python train.py --attn_scale=0.125 --bias="none" --parallel_block=false --weight_decay=0.011 --lr_head=0.0083 --decay_fraction=0.604
MLP neurons of a small language model. Each row is named by its layer, matrix (down: output weights) and neuron, and shows model dimensions 48-111. Each number is 128 + 32 x the weight over its row's rms, rounded and kept within 0 to 255. A neuron's up and down rows have the sign that makes its largest values positive.
After each neuron's rows, "raises" lists the tokens whose logits its output raises most directly, leaving later layers aside.

L5.down760 [161 151 115  90 155 102 146 113 127 158 167 167  86 181 181 155 132 107 130  89 123  96 150 132 135  71 133 120 105  59 177 108  96 151 100 164 107 121 176 111 130  92 121  55 132 128  78 134 176 126 104 152 167 159 139  97  68 138 110 147 104 152  92 119]
raises: "ational", "age", "ain", "ological", "al"

L14.down882 [144 137 128 122  78 143 110 136 119  91 114  97 152 121 138 123 167 114 110 111  97 182  83  88 118 149 159 131  93  57 126 201 120 144 155 118  72 160 142 132 100  83 168 119 165 140 138  91  71 171 121 112  80  82 119 162 131 141  52 113 154 105 206 125]
raises: " of", " Of", "===", "uch", "oly"

L2.down10 [137 155 144  91 142 165 174 233 138 112 125 160 136 120 128 156 139 204 113 161  90 114 114 105 129  75 141 130 124 173 138  79 155 119 116 161 167 134 152 161 141 168  81 105 121 150 123 167 106 142 110 133  97 140 169 103 138 139 131  62 130 177 163 103]
raises: "pers", "ient", "less", "enty", "ters"

L14.down755 [141 196 128 120 164 151 109 134  91 112 127 206 150  98 126 128 102 150  90 151 129 127  94 137 126 117 103 146 110 101  71 123 126 179 146 147  91  96 116 135  97 131 138 126 146  69 146  74 155  67 136 155  77 155 137  88 117 190  48 176 154 178 111 180]
raises: " as", " to", " for", " towards", " when"

L5.down728 [ 88 122 152  54 114 175 150 133 129 122 157 143 105 132 121 150  99 132 162 109 105 120 124 169  89 125 140 109 123 166  98 157 142 164 158 132 105  90 129 196 135 120 114 120 124 115 116 156 156 104  98 100  90 148  89 131  65 168 110 132 120  93  94 134]
raises: "dimensional", "self", "apat", "ty", "lav"

L14.down361 [123 145 137 129  83  62  84 146 131 165 138 137 115 142 118  85 114 101  82 120  69 107  98 148 129 103 143 111 100 108 150  63 111 170 111 159  91 142 106 125 159 148 112  54  93 113 100 142 103  83 146 138 106 193 104 116 179 138 130 161 144 139 157 179]
raises: " with", "ors", " from", " in", " for"

L10.down966 [154 111  98 171 154 127 117 174 152 151 138 122 107 105 163 102 136 103 136 115 147  97 100 147 153 161  67 192 123 136 131 155 136 150 131 183 121  56 150  94 182 120 183 114 155 132 176  86 131 120 138  77 141 132  98  98 106 136 119 142 170 184  80 141]
raises: "ca", "com", " They", " Five", "uer"

L5.down390 [141 129 127 106 147 128  85 114 131 146  65 121 159 118 142 118 167 100 140 138 134 165  97 106 146  84 146 190  79 128  80 128 127 143 154 118 137 143 121 143 117 102 163  76 121  67  38 166 139  54 154 140 168 142 123 192 108 158 137 168 130  63 107 120]
raises: " the", " its", " this", " an", "European"

L10.down726 [130 142 236 113  84  76 122  96 129 159  85 115 196 179 122 148 108 129  96 135 107 150  84 111 141 199 159 195 118 150 137  62 155 145 142 158 161 114 110 178 110 136 159 135 110 147 136 152 152  86 114 102 144  56 146 112 149 127  71 140 116 118 122  66]
raises: " they", " it", " she", " there", " They"

L10.down180 [ 95  93 122 148 193 176 191  95 132 117 113 191 145 118 107 143  67  62  95 120 165 151 143  95 147 138 174 110 175 131 100 109 165 172 109 109 153 124 106 114 161 149 116 149 129 111  71 155 105 114 114 136  84 125 179 202 182 160  88 116 147 116 133  89]
raises: " are", " were", "hip", " include", " have"

L14.down957 [ 99 118 137 103 124 144  48 110 144 142 134 108 113 107 129 124 159 162 106 158  94 146 102 158 140 154 115 151 137 169 164  95 154 149  95 113 158 100 129 108  89 102 182  86 176  62 103 129 114  92 157 174 116 129 175 114  74 120 106 134 140 166 170 118]
raises: " sides", " towards", " background", " center", " toward"

L2.down791 [148 140 131 122 142  95 176  95 163 115 139 146 125 140 167 100  99 161 102 140  99  85  98 119 102 226 124 125 130 127 162 188  91 114 176  98 145  90 142 149 169 118 145  94  89 100 114  90  89 125 109 132  83 177 109  99 143 130 117 107 105  62 140 156]
raises: "s", "ts", "t", "a", "ter"

L12.down562 [ 92 129 148 122 152 151 121 162 167 109  81 134 137 158 142  95 159 149 172  96  80 149  79 145 184 106 110 131 115 136 117 130 122 140 179 147 108 109 163  97 159  94  92 132 160 129 138  79 149 144 130  83  95  83 184 161  97  99 119 112 125 167 130 138]
raises: " of", " Of", "ent", "of", "body"

L14.down711 [161 139 193 111 102 175  88 103 133 102 194 131 114 133 118 165 113 169 177 123 154 150 145 115 126 149 119 121 145 142  87  77 139 124 124 150 166 122 166 122  75  93 139 114 203  76  98 129  80 117 148 170 131 125 152 106 107 125 100 152 127  91  70 106]
raises: " its", " the", " a", " an", " their"

L9.down210 [ 74 160 190 106 160 169  67 141 135 115 169 137 109 141 119 105 112 121 136 103 156 124 127 105 141 193  88 125 144 101 160 113 116  92 183 148 109  95 150 173  99 119 119 148 107  91 114  92 174 156 109 118  96 151 185  99  79 151 163 132 141  92 120 155]
raises: " their", " a", " an", " the", " some"

L3.down363 [125 115 138 170 103  79 150 151 100 174 118 212 123 131 150 106 153 157 122 126 126 155 155 102 132  77 148  93 162 114 179 173 124 121 130 248  96 128 139 149 137 156 145 134  64 113 134 133 161 122  93 133 139 118 114 115 173 173 139  98 131 120 107  88]
raises: "uses", "aine", "ish", "um", "use"

L12.down246 [ 70 103 121 125 156 119 140  93  87 120  96 159 140 117 155  88  89  91 143 112 150 152  98 115 186 155  95 110 130 144 131 169 169 107 100 165 133 133  81 121 188 103 106 174  93 138 156 127 157 178 143 145 134  61 123  87  88 111 102 132 155 103 113 141]
raises: "com", "ca", "org", "gov", "uk"

L14.down72 [132 161 191  92 132 151  82 108  96  98 138 132 113 124 123 158  94 103  82 150  92  84  25  82 143 123  86 136  92 137 102  50 156 159 102 146 111 103 126 117  98 149 170 159 111  87 143  81  97 172 120 141  63 160 172 154 142 142  80 142 122 122  86 132]
raises: " him", " their", " its", " it", "["

L14.down348 [112 189 206 199 100 172 110 163 147  87 129 126 152 175 117 101 184 126 130 173 118 153 130 149 140 134 117 103 164 115  67  49 147 125 100 160  76 170 173 151 120 113 116 124 171 140 153 103 134 158 131 170 102 184 105 121 155  75 130 130 146 142 119 119]
raises: " of", " by", " from", " in", " with"

L14.down399 [149 165 125 112 129 106 108 174  77 155 147 161 170 111  75 139 136 128 158 102 140 167 195 119 162 134 190 158  94  97 114 241 103 156 131 153 162 131 120 141 133 107 153 109 132 117 118 187 172 122 149 173 153 127 109 142 143 144 162 159  90 166 104 173]
raises: ".", ".,", ".:", "'.", ".."

L12.down199 [154 112 115  97 115  94 158 153  87 114 103 185 167  77 116 134 118 147 166 114 104 114 133 133  97 140  80 129 209  99 119 218  94 106 165 109 145 129 170 130 137 158  76 121 129 107 122  97 107 138 122 161  69 167 127 117 131 187 139 137 103 123  86 130]
raises: "ters", "ter", "ts", "ten", "ver"

L12.down202 [110 197 104 125 124 158 186 137 200 178  85  81 169 119 128 158 215  97  95 225  92  96 165 148 131 105  99 201 170 140 173 155 125 107 139 157 144 113 141 118 167 162 115 121 101 133 162  95  56 151 109 114 104 128 122 103 108 123 160 136 119 177 148 147]
raises: " and", ",", "\n", " &", "/"

L14.down16 [153 147 150 106 121 155  62  81 141 107 142 124  99 110 141 123  81 186 135 167 154  99  86 127 100 131  87 160 134  98 146 110 170  86 128 178 187 142 121  68 115 140 190 124 141  76  99  48  88 205 127 129 106 102 207 117 112 162 103 151 150 116  53 110]
raises: " an", " him", " another", "ipedia", " his"

L14.down310 [147 124 126 138 123  98 153 176  76 134 113 100 153 158 144 128 130 130 137  95 183  95 103 125 122 141  81 156 132 143 119 153 118 131  95 162  81  88 145 156 114 166 114 128 135 119  99 146 102 151 190  94 108 167  95 127 110 171 107 156 123  92 172 127]
raises: "ed", "eds", "e", "ing", "aries"

L7.down424 [152  97 134 159 140 147 157 117 150  84 105 149 127 163 130 117 152 144 106 146 141  95 106 151 123 154 141 178 168 180  95 113 116 141 121 132 160 128 199  85 141 135 141 144  84  81 127  53 152 133 116  86 176  94  84  97 118  99 138  99  75  86 140 148]
raises: "i", "a", "s", "y", "ut"

L5.down374 [108  86 128 120 158 132 159  86 118  39  78 133 139 157  97 158  78  88 128  93 186 143 125  96 143 129 154 108 191 150 156 106 153 151 114  96  79 157  95 136 132 163  90 105  76 119  54 137 130 118 154 145 128 180 159 194 154 144  99 101  94 153 154 121]
raises: "hip", " were", " are", " have", "hips"

L9.down72 [158  63  93 176  86 151 119 116  76 119 100  64 114  99 135 134 117 153 141 119 112  71  86 104 163 137 129 183 140 117 123 219 127  94 166 140 108 189  96  66 121 131  92 156  88 111 171 122 109 157 115  85 136 130  92 128 105  91 166 156  55 114 117  71]
raises: "ing", "ed", "hole", "itary", "ings"

L14.down396 [102 123 169 140 118  84 147  93 136 135 124 160 128  95  98 141 135 113 139 153 176 156 134 137 139 117 167 116 161  97 135 150 162 162 139 154 131 125 139 218  79 108 162 137 167 187 171  79  78 155 120 109 143 175  88 109 126 133 117 139 127 147  81 137]
raises: " they", " They", " there", " Their", " it"

L10.down667 [116 197 128 146 148 153 111 117 140 102 116 154 152 132  79 143 135 102 120 114 114 142  53 106  98 154 147  92  97 129  80 108 125 115 198 153 130 125 164  76 127 155 126 122 135 129 137  63  82 126  96 135 146 126 133 153 109 116 135 143 125 127 146  78]
raises: " the", " its", " a", " some", " other"